{"num_hidden_layers": 15, "hidden_size": 320, "num_attention_heads": 5, "num_key_value_heads": 5, "head_dim": 64, "intermediate_size": 1280, "vocab_size": 8192, "hidden_act": "swiglu", "norm": "rmsnorm", "norm_place": "pre", "norm_eps": 1e-06, "positions": "rope", "rope_theta": 70600.0, "rope_fraction": 1.0, "qk_norm": true, "attn_scale": 0.125, "bias": "none", "tie_word_embeddings": true, "parallel_block": false, "init": "uniform", "init_std_qkv": 0.02, "init_std_o": 0.00366, "init_std_up": 0.02, "init_std_down": 0.00366, "optimizer": "muon_variant", "learning_rate": 0.0114, "lr_mult_down": 2.0, "beta1": 0.9, "lr_head": 0.00801, "warmup_steps": 46, "schedule": "cos", "final_lr_fraction": 0.1, "batch_tokens": [131072, 262144, 524288], "max_seq_len": 512, "doc_mask": true, "z_loss": 0.0001, "train_tokens": 1076000000, "max_steps": 4280, "dataset": "wikipedia_en"}
MLP neurons of a small language model. Each row is named by its layer, matrix (gate and up: input weights; down: output weights) and neuron, and shows model dimensions 48-239. Each number is 128 + 32 x the weight over its row's rms, rounded and kept within 0 to 255. Numbers have three digits each. A neuron's up and down rows have the sign that makes its largest values positive.
After each neuron's rows, "fires before" lists the tokens most often just after its 100 highest values on Wikipedia text that the model never trained on; "fires on" lists the tokens most often at its 100 highest values on Wikipedia text that the model never trained on.

L9.gate1100:117210133112103119131170137125155167111156127125147137166163161132170125083129085085073066103168117147154154149126113191125128129101114182128134180132169159139131116139113076152139139071132093103061148191181106139083162169130132107099120130127058112139211144121159140057109111152066229172154126120090147197117154145183127138123125097117129112140146139065096114131151097155150118123133132116121061149114083130156097112116112157145101149095089064138124174058098151104115155138101135124132121166100095171154103165096159136149131018129065141130182145124093130081065162090103136177
L9.up1100:138144128164113187142155127096093157139125120084123174145141133162083105065155143095062150154126151118113130104141150085104170125076129122109139160133157110178107156117137150128169131131140114129133168082074169147121108184115129144126149070143164142161114141176115130089113105143095104119127125108066122152140134162159085149201119200168112154153121106109150135125135077106123093186175103156140148146131072139178118174156112120068145093120168086130168087086212065146146142178123132177116105118141172148132108133138164156152123143103160179187107124152154159138128181143088106175
L9.down1100:170160139162147145123132147078122131090140123097061176132184075120147065129135159103092152085137139104217141125107134169141137105114099062123091138129094133112090154150110123101105194143184107128089103131121139148160128137121130100139091166113102159088132158103087127083119106183080122137082113110090100150176123106168153143126127114116166071132183078113111142124123108118135137082167205081113144140168145099136096104123169112103091119098108172097156137102100063188071120115132110128117183137141147099204123094101199127077104119106191086171108120129144111116168134116096141124
fires before: "1", "2", "9", "0", "8", "4"
fires on: " ", "0", "9", ".", "8", " ("

L12.gate1275:134144125113151136107110118127088136150160134139176096104153124129114121093102092098111103144101128149191120163087152176124109120193165143141164154139065058095133103117153172083134117106103030083125102112079123122092125137145145201113087117144101117063189109142115065122134119111115188135081071128159108174144158141180152135112159115149099125121147124148081157131138087166081083123162100160099115104191138126112130142171145123059117185094142108168089067116148099153124173123153113150112107140181056104127162105177125134126094138091063137108183115146121137140111139146145147140
L12.up1275:118108159123138158125153127133135093125131115120133125150163082025091181108189119070114125098125138068145142132102109137138146200170109138090153142088171083117117145114118112094123100080103081143075101147166126189108123079115100157106110086134117148121142161137096200075133151111186126100090066102122143121122213071122168086135124131130121164203132098110099103153127120110126125077152140111167133137109109102102166177170104181124160148111171143128082163102132182067104127146143102153096135090137139123113084136101155119144114129155108150064072162121159121111148095176120146152
L12.down1275:122152171122108110116150122179154133151114111139169135130141113131102178116159083065068128063114155117095168201103124105123094139060153133127100177101107147117081151110099095093134116141139127100128136096140153156139150131186071133070095070122104169145117121125148114086137132061130173114054172155112158163130116135154119089099121140071135092235196128079082089125128183144139117164146121127140077236088124077082176154125105157063151112151163123123141112114181130131162135134070127099090049117142152134154135173120118140136110070086128087112156148155106150120156088173089136134
fires before: "0", "1", "2", "8", "9"
fires on: "2", " ", "1"

L10.gate1142:116125123167108165121124152135142108146141141125145137131114111203176150142155110162158140124191165149158095167102114101028123198061091179100113138114127180090132095129102069099121102153106073156072143147106130131091213131137144188138152118167101171182143183148200155111110107112113121131174209129115131134177143132100116156082183100158183150111159108128163184096111090097102096164115112149129095186120089139110157119113146061121091095154119170103175100174109103106097141118110086118135146123096131139094085151146211081114146144162117139157122116132143192115144126111113119113
L10.up1142:077107117153099073073197188132108112124105060132171142090084116110159138129171155148103036123103116099097102133094177093110096166185079158131115091115120104127115163123100126130159105139075076132183175119080149092071144097181119079132135114142067125148149143168109139147071129155154080109095138077128161048121145135059109169116154091193119175106102167161111185063130104057115106143128153160125159142092132155100117140067153143150137136136136185144156150140148156135107108142112047129113108118124122117091119121107112114170161105094132158148115042122132123129118135139106166191
L10.down1142:119151150160141146092102160102085084174132118129156164066074137131136046110105137115071081108157099095141121199202122134105082077245081147091136166146096120156142154141125155125101126115093095147134140080122143145138183101148148141096180128105135061123110114162164184125144144110125180151162092169071123112042101106135155154121148089174132132135150134086147165109139120143130147169113143101146159055104098172108132168158130136165172192090151072167137124157101109145135105135145106138159112184101185152114142126102108143183181074142089138127139060134109146146104142149167122149
fires before: "1", "2", "3", "0", "4", "5"
fires on: "9", "0", "1", "5", "8", " a"

L12.gate106:092171195094156141163106143123103114094085184104179082108133148163050103116155151112102126111141186142118160072147090129181101160158123150120126107095111137135130188165191146166148169083202098071171099157126141154145147128120072174121106146070092140117148168118109141120130110205145113099147136114151113121110136131108141162131091164077114123200079174102145137153091124124087087113139098094145144108080180119095187088156102143182117102138155155148060153143085143093128102149160146113111142178080165075133140136107077101092153073134122156122157107113137117158060154167099063169
L12.up106:149048147129137159086120118185143110122100146110087170145121092049184178179101157135141094178077112153148144164202114114174148154163112080070135187080092075164107116186113159094086157132116160104177141142111125126047148161176164171081187118117109168085112163109137082116150136078073120115095156148129097142218139109125113124094180147132103118120115209139123153192158098121119167198137166159090087145117114130148155123105136094076118123121150160106142075168171061114091109165103062151131110090149146142177107191094166127168113133097097137084173149159118106133159170109087135124
L12.down106:089111117118137116129143112160138111095121074142122198100080174184101103114130154146106084136128128174147128141131120083065131150104168110169109154162100120114104152150140119149116116077161103069105119145132164101187154127105087151112125120079097170127140124106108093146124078101096116136061198106204112148094128154117166185141155177122109103119158184170130166143105145172123111151124058132142122129141087186160083104081061178071188137133160109085106131146168159125159110151120112161154103142123198110150143139169122105089142106196090123106129107169098166140093108085122056138
fires before: "0", "4", "1", "5", "2", "3"
fires on: ":", " ", "9", "°"

L9.gate64:060079182077091088089126123211096075112089102134162168159171165179116157087179120205089114154150096155202153140147118087170080191153137087165094172078146143162137109067122135131126104101107086162140202075146084112141157139118136149131123108122113188140189128123121178128158156143099123110183086039147150098155150132113160150060147123091103064149141125150148139192146163137137159101096173164118150167117126129099123143184142153139155100150076151123125113127122087112148161149138089089147113131113123142075131090178148153147062114141067150113188163107131119109151113144110137079
L9.up64:115098146097099154135150141179171160138146137141121190101133113105109150130133127061070108109148154098189057113138157112131132127176140136124123149153079123134161114152148162115098095147121069150159193163099041073154163077116149141154091160119130125108125125194137138180151206110139104140141145114125185175111105112147122141124158108126173193123156164091146105089182126098165102070151156165121113157171171101106151188213145174119184165145154126107161174144179104115075134109166083148139107091121207078117116100180176143134118133115089088156157082137132102121146119109096135104
L9.down64:096160152128122126118112142116104120097153116135170104041105182134113177108137106104037126124076094172169123170121133135095117122121143116140125115135119146098052118145106111101159024097153129144146146133103160115155163140148142135130121160122118096131140110123147130098130122150142116159121131093131103138117098094156125162121108159165095185175144204101129128151099138093196164092117090170104132162135109170119154139207138203097188133169131131095124149160096102116126138143144104184114029176090176092160125110147147132162124066140046138135137139094085151120154142106128127102
fires before: "1", "th", "2", " the", "0"
fires on: " ", "9", "2", " until", " the", "0"

L12.gate158:137172170108139103131205176102130150132121082149157112125139113142141151146130103123131065155115149125105128134091144160120198102100110102143138147124213132117153148099159121129067100114108115130144172131076134147162160146130139134107121063154117094142129140159089150194153128100111173109135154138095083101142194171101131179172129097182149112094031176136088104156160077104179134136164122113125114143089077125123153140134144110123074137030128149159158113163116076042144089131147104172159095190118174152130140190124113126165149136194052138181136151142143102150071183186104123129
L12.up158:149117078178118087103128147131173145146075136114168120115097125134173114145081132138121092143136103134063115161137130100091132137071200138120158147105154139102072152145176121117113139111107075195175058053085093108133182140093076136095129103142054116123146142162121121147178132141166155101107117151123116108190127161148115163180089094148131165133137209149093099104116105069119076124082071119169167130025146129144158148163120121184073137117097070138155082160097126165102116120151065087171159137104173159129148118127097106132163177141069159156152139111114164102077116083107107170
L12.down158:146089119096112142145150169079157165175173142093161111104164109113152083125135137125134112150124109149137053170165145096094143158134100151121166145053096126174160171095107142115138068058135081162140157129120212165116112091113147147141167108105137151134124144131117093157138111140153143119160086170140215043124118171095149109116160142134174084072079125148167081127073120128166108102094048139136157155203121159161130114097126134087129164134112138123107117127115142130166184125185042135183128092121095173145103164140212166107147104152133108120103108146171152142157137115090144147
fires before: "2", "9", "5", "1"
fires on: " ", "1", "0", "9", "2"

L12.gate1008:118101108096124124069111098127135097134195149152159108106111157160130144093156094139151136127133100122192119063168159156098118110127105135090139149109118148098115172179082140151128156115205138131142119128113082088170160078129137131138147148107123109161070116139123111125072147130088120079130099131158117130147149119139143143067188115129182169103054136104108065182166118116091125171094173111117132084104115113162120123145165130133066101184117134157149143137097173096166117090169139145139091154134094159140100036153163086146137079121119091159141166141095119132150174180107197059
L12.up1008:115162119146100137111142103125097154065165122155147112127134115152117150141130126125139044154156107206161186172132104136069095103148108123149079092133101136081117155137154138104060060094086073120172079093109128138137159125094080088173173168140096123151092119112155149093146109156188106133104138111098093139157071140189121179118181119107069164162115158097126099088122141117133126089109112078167140148102161120112218101127142171162080079124166098160086116161067078141116119113083064112162137187125116136104127145146113141138140142103118110121138106120151106093200192136110172141
L12.down1008:128138076127133142128142124108144165127165065118109121135151165121142122099143106142097162107096079143075140126151176206145104083125120124116135154114112109082113089130079213097110176152066140178116069147146148139164145149066144120105154117154154174113145132097084200093097123168113135145120149161116080117130146115158110151093142092065105106144131119195122104219117166175195115140204122130139186102108158189093141115087098044153136168160158128156088158153121089140109098148167092111173110180096116127164100204144107106139119193135140110135138147102138094182128108155114167107
fires before: "1", "4", "2"
fires on: " ", "0", "9", ".", ","

L12.gate966:150087174146167162121103087086178093108101123160131132081128097162133109174109183093164090130092132136134207134108114151106147145114168169133147100085158104140123108204090133177122123137152118101125113172097134110123207171152106082105055104130127179134155210105129143110162167113074169063086104082127160185142136115116137091077123063131155124130146194116117183110128064126141089061099084169134124131128143164128132142120103111116105149140196134117127148179104104115136196133157129093106088084101115136174151119079149134126108114155108123145104111131128141121089134161083050127
L12.up966:114118110174123125108083150124191140182104171151123117106122158088151134184138112116138159113124102168077082130139183136122157199071112145115125106107155104142109166108174118141108082150118152117157162131099163120102139086161097086178100136128060117154184135150095044146112141083085150120144098158114159166123157186104160111138130086120171154202137172110195111150148149134111081118113088112119137105069152110115145117178104081149115180153122130138127148171152101062082150174122107126127077057046140142088082122124146095151141192170109099175120126119162150154106131121125126192
L12.down966:152075069170131175121094089164150118104104123152175143122132112088121132144071103156108094052118144151109126135157124141096084135137097083111171120111141120158152130101148107108094111145166162165108072147115140111162195196175052122088101068136116081158138138130105169061071102126092102154110097192132053157157149167125120165116152123086147144181143135139118119147167104098177058185142092134150076105080116089171164155145132065144150178101136122144159123129189109129157140101128087177198074109118169116143094141166109082153100122129132081100135145112149084156059153110129140141
fires before: "3", "4", "5", "2", "6", "0"
fires on: " ", "1", "9", ".", "2", "0"

L12.gate1005:145137122198147084123128164145100094172131101098090151132119152152155156133191085191092170101181066138125130070149139128143106166125132172181122153133159088135142133129170186091185155162145105050135092081089171141105113190088143200110081062126089069088136086075070149082108079119133109122109110103140166144188106106114104104103064108092112197145171111137152097131120137111127145166142122132090197099066150132148176109097170132134139062153075152130158153097147109180126105135126164108121090136068121126126141173116117064181156124145159101143133150142155131165103123195143153150
L12.up1005:119119106191123113128143071164089152172136104128149157109062111102126157177148154183134110141127113113099146095172143096157127110123207168140152141184190055122132119162146110137135133183124060166151086124113107119137111138122131136133104090109114132082223051093085100124092037140133090126072081093071142164148096131121107131093148190106133081189180153111104132113108111155160138177114110139138136152133146125154149089100160124117093099082099177191155157164123221167127094215118170084090070112151083159137077159139131100168170102167219124134153192151144145133088123195115120152
L12.down1005:082106142163134047137150161082129121110126162142070126068141090160075126140090167075138156151107131111187156093110096183208166120099156107105154105119138094105099156104112121168099162076097141141148113121162133125119082137179070104110141091110124104130098064112095156109144104159091105179148113142117071170111135084109157157148125093162089098101124136087105069123155097123124182123147152212138137098164139110133129119098113114094129084058080111167137148162107031184170118050132117102187187178105158177101162118077093135147158095076120217172122163165100155146129124097098108156
fires before: "-", "1", "0", "2", " -"
fires on: " ", " |\n", "-", "\n", "2", " |"

L12.gate1243:141138179188153151149206135106097114132118118117129175175089090174106092112091112102150074167129127165160169130105171060109043124133131120127078132153114129114083186142092100102126127150103165151102137105172102163170103084116112114106138088105144133114126168146098116138113146121158101132113109142111144154102113083122055050165067073101166121155116098125082128061142134160197145117131148175132130094128156147119126180126065080074097085107119139073158149117113079137093087127097177111132102144126121129122182128106085095088178174106135114105129128189131149189166150162157162124
L12.up1243:158145153172094137116194214128180122145095164135124161143090101175190152053150118124127150081144105135076162105137112046127083172107113101143124137182106117131109162177143150156132132107141129140129109151151135173126141075122145089130163146147084179084199121158101119142056171095165133097130157130156141199122109101131103103144133084144069174143123098121052127124146086081126101118171114144136122116162118169104129171137174148092160136147103125073176107087142164116116145116088134148153130119166089130137093087149130082045056104110151160168142171158175122124149150161087149114
L12.down1243:145096143148173084149150143118120128155136146144136198127095077125171105090143149119083120161143096084060160106149169083133055078114122136122112054187109133176169166147139094088046136181104121132100163109162116191136087157091142139129139124147102177162095138214044083110106039112090085139157121128083156160117119126135107132101144100123130158113093171157198154169148087154127178103137104105086125148168103181104152159128159133084143110178122162132160087144161138141136113176119113091153103104131133167118143057169143056104106085091104149150114138171138114118140159088182146104
fires before: "9", "5"
fires on: "1", "9", " Ant", "0", " [", " comm"

L10.gate585:144176182131152140155169114119097134153141139092112134159151152127130133176169131098141109142155215130136133155152077133138140142150123166132171174081186055149162119145119122155133181126108123168089117122152069153090194143124086144095115128154112128120176218132106142123163115146071124131074178184182060152100139172131125142123109121061146152153109140040140150140115128123112167129189086164094125169092100175183163113099110114145038145101100137124088173160123141060141114093099088190139148098155134149108089158148163143127137117137183164089155104139082105109139127075115120102
L10.up585:094169107147150121122138115122112132108103153065107104111110126108141172100104130127143159165154113139153129124108124130151148133064163185082185146080118117149181149132191140100172108127094097171166089086156178069128108127102158131131100130167058160152110142123066041101064136148122135082194110116129152150151159148057131092104144157127133175092120110112224111131105135141123105102105132126169099136119102123180173153127146074107142182117172103082114160119102121087107104164059106223118142193142152172116083164135162121125140141137113084086185062142127106114111189097154090152
L10.down585:183167144173164102117107170102128108154095179116093126191090112175105098081133118059130105181111135137097097152159138126057110120136155174128153122164129135130165123107172016150144101131100071136128088182121114122121130089110111087175120123086127151103102171108152124087106101137093130113043199120126123208162172142147073170156123138130112144097094100163099097087100123144163095216159180112152178158106117124142123093179186138105096122107126132133099101081143136107088088117097141128087127097192129132156155078065146131154120145177140143184115195201086115088115147183131160102
fires before: "6", "5", "8", "9", "7", "4"
fires on: "9", "8", "0", "2", "1", "5"

L5.gate1145:099127150122093154070116130098127111171114146140129160088132093144046103139150143120157154093056084164159137143094128106160127119158103122137166113123094144108126192084172146144097106096103110087144090090191125153196151076129131129123137152084113099135175188143135126137098111080062161129084129143175144125172154171093183096135123088100143149138102099104157138102128143127140118092176083116109124182235152126117158124101149104183121137039158198117137120125121132129087090150117149118101114137097125113036142060160113199129126107137171119129136128165108124116139129167146066114
L5.up1145:080145133142122084078135148115107164157144147147085190108129107087141164135061137135139147191106111136092130114123182136163115133178148156125170114137127149112119124115137158161148153127143087118151153080120112117174119062155108127122125113098119126210129135123118135100170128097118186121151115186144112140088174165111147127123186124160126114092167117103131183132154236163112077073171096132036113164130111141149110110116088104195136064057182178128142128105151142144124100135141191120096158174136089140097141164153099137112124183107102071084127150161172111154159077178154185111
L5.down1145:083144098202142166174147125049053089093119124129159134090171150117111123191075203173100150144159166113151168110117104132178161168101151072114118122155154121162113157168109139142166181059152096092096174154142183143111086139195131119083129123110170120165113076132112109147149149199151182152158130148081129067121097182140162145115127118143143085077168164131150148131139141115170080088112161142191133160115074095117112139174094158118144101088132160115114115113115120152140157155125192142115131106173136117169118128139132152139116130160157127112164107089072097147166158122121135182
fires before: "-"
fires on: "\n", ")\n", "})\n"

L5.gate191:132123142088125202118146131096168126128095116113165153181105154120111125153163107101171111171089145118166070093140125152102126118127123139113051115164133127007127142192108176119113156146149110143072114115146126112196137141188085138145155148184137143102151134136128139132147128169131139089105130178067135130142104095146122132145135105090147160116099117121111116106140166148162074148136068136076078128145136142127092139040141160076104104156095157079124150147152109089132112116131150108118106125122133036147110121138112112130137178132083093109168153107135142179147160202105060138
L5.up191:102157095126106072129103134115118070127134182177043115104147111177187179141080142083108116106204102116106133110122109161106136114109161107137115164169151075108111110096072094193157140178138100063157131168080088187138132157160145115165098171089135154123096125121098093166095168147141149163151131141157140137058165115119111146142100168157177138055066139097116078148161161132093149179085125068127144145105118193165116057091125142159126128113223116112151120118110098163138083141133139117060151144112155128138113143082107119126124130169136148159161132156198173135115094103138147167
L5.down191:095200164148138122138090115116144150146119117118139070161152125121166146197137165137122127156076148097105182161113097118089126140167164109150155111117127140157132132144166153134171110179084168123099108139086103132111199113074182113116126117123118099167112134123138164162178102104183115140137151052114051115137142158057153036124089186140154096047214107137164130121118132182127196120098101138095109108118115125086136126139092140114096117105152117116179120190133185121145182147178088159189149104116165150127090173077095106114130122162179156120102123157075121130126111132157067154
fires before: "0", "1", "2", "3", " *"
fires on: " ", "-", "–", "are", "ore", " ("

L2.gate467:130124140170213129149147138191047114143112102165109130107072116159122172099118117102106108135130096130131117126165155146156124126127067115099175136094102123081119092174209168099171128089102148188140158012164127100131168119116120111157174146106203129111113094092118076168123159189119090152157103128108108174069138125116117112085117105147155078118144157127222192131140131122125108137142140148105111129113068152131128146129107150139192127183144157105113073048119090157137135094147096163140146076133143148114127122116135107121165075120150160134172133116137099156159115112197118107
L2.up467:051104118142114110170089131160116089107114123093076158150176149125186103109093140161150147158128150149110128141107147125084177137121137182108132114155081168087072155070177159089165131141184134138163110089150118072147089177058127131117109104100110137113085133183179131101116133147130115132155081150131129134167103128166080112089104157104109128197166119188145101144106206148153154086175092119126079142117089166109117148181108093162124137115161152137068096085141064148135120160118077115153161139048109079195114130115155192142167112118151130157088186117142149075134142229165120146
L2.down467:078112183139127082117096103155091095169052138068040172113123142166130084134130112108134145124100039085123162096115097095087176200140062135146120124104120150085074145148129185143097086156121139152140066050189170092138105150081100125192154138143144124113141154150105101110153182182092127133134149092123104112136135153154142086129152153133105141141127140115171147110154136142108148158114128127116097105086050144124134144148113093139178136158169178145136069119107053186115177146152126149129183137067088083127114147167161124133151173099121121122121133127151167086129105135127100126
fires before: "|", "|---|---|---|---|---|\n", "|---|---|---|---|---|---|\n", "|---|---|---|\n", "|---|---|\n"
fires on: " |\n", "|---|---|---|---|---|\n", "|---|---|---|---|---|---|\n", "|---|---|---|---|---|---|---|---|\n"

L10.gate1167:127099118096148161160088119097128117077078162154104150130142116182115126145155060114145127180105087106145133129139126100191108155080128107156096120134105115119126097094132157147143192122128132132097080140122148154150103117081163212093138090119148169138198086071096141157085171171170103111105100098031162120141141115100121143171102151073118174110118106113131119137115129162125160150140110153130103139088146172146137117126149156131117077171159145117157151121137079117119156075153137090120176089091178089143136155058134096177104090142098160127078089187151139141080185146148141136
L10.up1167:111137179111128102139093163191152131146096139111081153109139119141139112119141151178112130155107117098145154092123067122142126101147143097109156093172042101126143109150125132067106155121154134122099101143144153121116071184138163188101105162101151139179144041109060140121124127126120107078089117114087189127204076137107113152109101156116209205076092121084122150076147126149173047175076104134128154169142108169096120159134168110148121100144100200132096158074165063112077115151121138092076165146146108087104139184137111147194082080209152114118092126179149119202117155159157102162
L10.down1167:070189125116105158138071168086172116156157152119139120103148136091113108111172152162133089189126121147097206118166104134198139174063141154172141152064116144111175127122095178159186185122145142095179193133141168124151084109131179093087083132142126119103150099131053124105133156146151071107117165120130145164123109100119127129116150170150115178086090160105102163074155086159102128167102178088078120110098141122061141076094131074152120158161152091196162090131141147131134102189133082090140129139173095082099116130084155143164118153140147115105154145175104182140066139134103130110
fires before: "0", "1", "2", "3", "-"
fires on: " ", "–", "-", "0"

L9.gate972:173135121119146098124135095170140110157073153118148162141130126096129206145121121188086181124088161111157189135098083063156153118075116132166130096120132122102093133146147128151099167165138099124127102118123159118103088132137134126080145135111137056101197141174117156135119114106089152118092094131151105130164183123096165159170145144062179090178096156076088169116170102146163124163115119111123153116108119153125077089096096091078120189160084193158202123170158086141126026143160120120097134154073128159140126154107150115149168083075050091093129089107154139089168167187146177138
L9.up972:161088108173123095171135087139188107145129213163166079159045113105161133085133123151119125132147160136097135158184116085180161117062140129144171133089098051122190133093176112152100140148185108101125144137089152103110102103142130072137169139122101122114104107182117179195142142147205162118097149127173094211124175065133159116099176138101088146101105156131082159146118164121098136109151150050152092049148147115139154070171120080110142165109130137136100085097152142117111137141136073134112122161099123125108157151207121113137160061146109123128152111123137138092143160148139152089
L9.down972:083150122130125140046111104137140167109156092147123178099095110100080179063103125071145098171176178179099083142122147114163098131134180195148108123136144125103156143087075116122101177057183053126109132114157143144091188173136176153152196137127058089132143124078132030120117095140092149148055085093147179130106133106182124131096192162169113117131134149156177124171167126140134092103162180121187154156150054171122139134128142125050170077103178152097131134164130154145093159198099173086124113083154112143112105113155122154120127132072105113113164062089135137157149130128111099130
fires before: "1", "2", "0", "9", "6", "8"
fires on: " ", "0", "1", "2", "8", "9"

L2.gate1257:150160137144098133203145162133109117146151121094114164095129152110105115180094116068179083165151118113105172128135120093093142181121170108087130119164086115135105106093128156110143123088111120127166103102146098142120122185136125190115129147172132128137120125129115114094110151147109166091141110055091172170114149138177075141148151106112171140179160126079168110120130159191202123137162134093130155131118084133162178082106143146175153144155207133184109151125156120144107168157146146093103156107127128067126173089117117107177232062119113144100151167092119149114113129159060126151
L2.up1257:127121145105141126187175107052143105167123182116166201217155148154135104185155139158112106129139134124128106186134152103031141131150137094145136143098108108162167105180147104097197119146108124145116127108143157105170082162156163185145156116180113128111119117110120145158086126153157130161149123161126150130135107181135084111061167142139086172121135173158144167145080172211149119148125149168136084161095124149134128099131084097079128147153160181174125120114151093149190108090095134106115073111068098147128104105127095161109092076172164108141111122121112194079147140082090141108
L2.down1257:096170104151086143182162103052144119212157149110132184110097170165142139191179101060172100139075058157145112107121140111126123145123155124142076135120093126141157133156092128164167150126148079156106132126146132121099118102107102163166166169125142163066173082129171115161113114112177140147159176099100147139117117116158112061108119088157095193085128129125148138138072061151128091104139135119070103110102121165154187086142132138161160095186206098165169075103103107093178084162127101104126092107149103118121149180148166181128103145156168085164175096111089187090134118155124113121
fires before: "|", ","
fires on: "|---|---|---|---|---|\n", "|---|---|---|---|---|---|\n", "ers", "|---|---|---|---", "|---|---|---|---|---|---|---|---|\n", "ual"

L12.gate877:157110088160100151086063134125132138107142133100176173116162093126143134135159140115112097139151068121102134133083117189112129149169156126160148129145126145069178089118082100124145176116111065142076106138121139151183099052109122133133123086087072099094133082054179115156120217112097122137127142153169076158199095057145152099185169126071129122175127079124156145115102089162148139111170144131162116132118128109118166152145051089188134117172192105083170133138108119121128120089160163105137076151167128123127104181069146174150181153181149158119159127127172168129173119129112075150
L12.up877:089129110127124068115112105117139105161129121134120097112133206152077112092113128100106141116059181129141117108116135138103084141210122127162198110146186085171122115105179147108145158137119105141132100064114105112124102172179145171143117125149094130104122142144065109147127101044079135131152149098108106171140078138110103125185127126110177199131103157130141141116197141140138144101088159165091172114151079112114079167124134166100136178115084135179135074176102135144137154131093126112126107082104124133206168093191092152175088096142173140139114109149157144154177081122113136153
L12.down877:153117199093183196133105136114140160128111127138130121113197106083114145183160150120169108117159091067132159157174122197107129171109102149192136083171124155117115083140091157126077106101083142122103139181128101122165153128103132189090102070101130087134073110105102123102154128114114131119179152167234096146105120130147138088142142148097111136145137174091118119152127131128154091115117072077174126119166142143175119121171131102172161166171186107076120109105111131088150112145118097103073109159113132188191145144093141136151169137102113166101085086048100114138120152108113056214
fires before: "1", "0", "2"
fires on: "0"

L10.gate597:081132179137147136123131143100090117083115163117151112092125179179115097147139086164134146140179127146131126100113138120048148159143090119143136105132123105149177137094169134139098174148185159132188107137125094144111091177123104144108136148158200140132104130153168090109126106143093156097095094212097125085136144123127071109119203134094149161177136168133178132109166158120143176154114123178107121076060131149132100135171150193105086098067097108157165082052148155112162164152120091174084116137155123103146169106131142099159146077149130136093101137209137222150107118166081146113
L10.up597:165069125092133143097122119110039131089143108105126116088126054136113057121153113093142143139056153135129100131118135168096137111153176112158150135119111065132139117177095116144151126153137098162021149166229104104149114118120142114138153103092177141160191137092089162112136153079103153100163118101067130180160156158101148125105071101137218133124175112129099150135115131164094166164165151153102114089140088119084080176142159120151102139103171078108143160143127152135120117140108139162081145120115104143098139128112122158146147095140127173200091137104098089085042170120136113133
L10.down597:110136108125112149110132172091083120183132202103111106099175132114103147116124118080121112095087099128186139154177092118099121141156143184135145094112119134125121158146146094150124167140101128100167108178117149104143143064157126144132163161116174152128093088138118177124105194098087141114088133110128141193110144105199147120196099104120151142095157106081061121096135151139096178119119083105100047115094146087125127121093222150109138163131142126112121136083145166134102144145110114160139121200210141161147149125141154142124123111048179139120174147105108171111165126158093190106
fires before: "1", "9", "0", "8", "2", "7"
fires on: "9", "0", "–", "1", " ", "8"

L10.gate1121:223142195152109159153128092086119072076138189085150034051127174127091182131113143135150110180166135108135190136147134108126186106155078175151109164067145143096165206142136103106119155197150126155151115157080139133165211129131155146068092084130190124145112118130154099116141137177161115202094145131159171136126135108117123127196077129110179148130101119180142154133136160105128142127144110139120167064150152202102174137099110147135143149135087093136156138130093163173096122133091124115081091125110123176128171139095148093119063149136083114165108121136164162104177151077097084138
L10.up1121:170101133131130100143120074125173140123140154128126112183064152090113124065140175172138124104136139181104171097165097078177166113110128123110182131187146096054123123131109175129136105140123129142146103075139064147114164075136128145145107110142099138074142116157085150148094160160100140129083131170116090144146102169151094131091164107162106165165143113132163110096194158125091106129097143084078121196089092154121129150119121108158136173005120117146087128078157125148131142150074147142139156152178178082103158122060124133114165166084124074076083172151104123203146150174108163180
L10.down1121:116153121195202131138168111115136139100133074183168119123048146143085178103161127157100098151157095148092178166099124079156134159109167140106180117133232132111153151158108159119111138109154071159165143167133128100132202086087121098128123151149155145115103155198114120143108168132087108147113144137108176110088155151163120159125144131190087209100142122139128138121102142120212165165095191094122159098152129151143120084089109138133115093148121052151098101138184151145093067113170104122167116120124130105108142156081168208130162155140155123143143132075098034168109093165082077109
fires before: "3", "4", "2", "5", "6", "0"
fires on: "2", "1", "0", "9", "7", "3"

L9.gate725:117146115134135088066109134170168180141112176126209084109150158099133156114079126201107069117156069126116146173140082120126151155077131080145109154091111062100128147075112198142082138143119139059120155098166122155100199133085087105116148123170143138157152121140109085124104032193105107120180184150127193103117151132160114119136137137105130190134105137039128091052163094142102187109086175131146126154141057124182091113124134184159101131202161077147143115099117179125161133078116127091104112149096103145180124100135175123117146053142099120107107115110091129125117110211119176106
L9.up725:139112179101122115172156106107186206200164111157097064151139090148106099176092178159104154094060195140137136168132109108104154130164139114149143134182116111181176184173129141081072084088119117160124136111133191179158160161088188112131164104108091086090123101158141152110058202121164109168091114123117153114122164085131112118124162083107110181065126178068113113179108151048182123223109145138121180090121156108058155134182074160104130153074124143132085123158151127156147120142105180123105104091131153097118097132103178145112135139093122130139160068097152156160122139068130154132
L9.down725:092154113139140171158147138144143105120141067125174137136109128076143063179081124127088062118100157175126113144105146044085142110169109108103098167115150096101164199102132155150073100117097100129169159095134158194142113194196144125139127150116083096125076097131146158151153161183176112139104156154110109151142101135175106081132111098136150126152099132130071085109105072132109162142109062132167115146079140145130115119161064183080069130125153106087063145113108164143133145130107131105109175159138091063108192100086062072121170142146150138125161128141084144125175138162093133147
fires before: "1", "8", "9", "4", "2", "7"
fires on: "9", " ", "1", "8", ".", "0"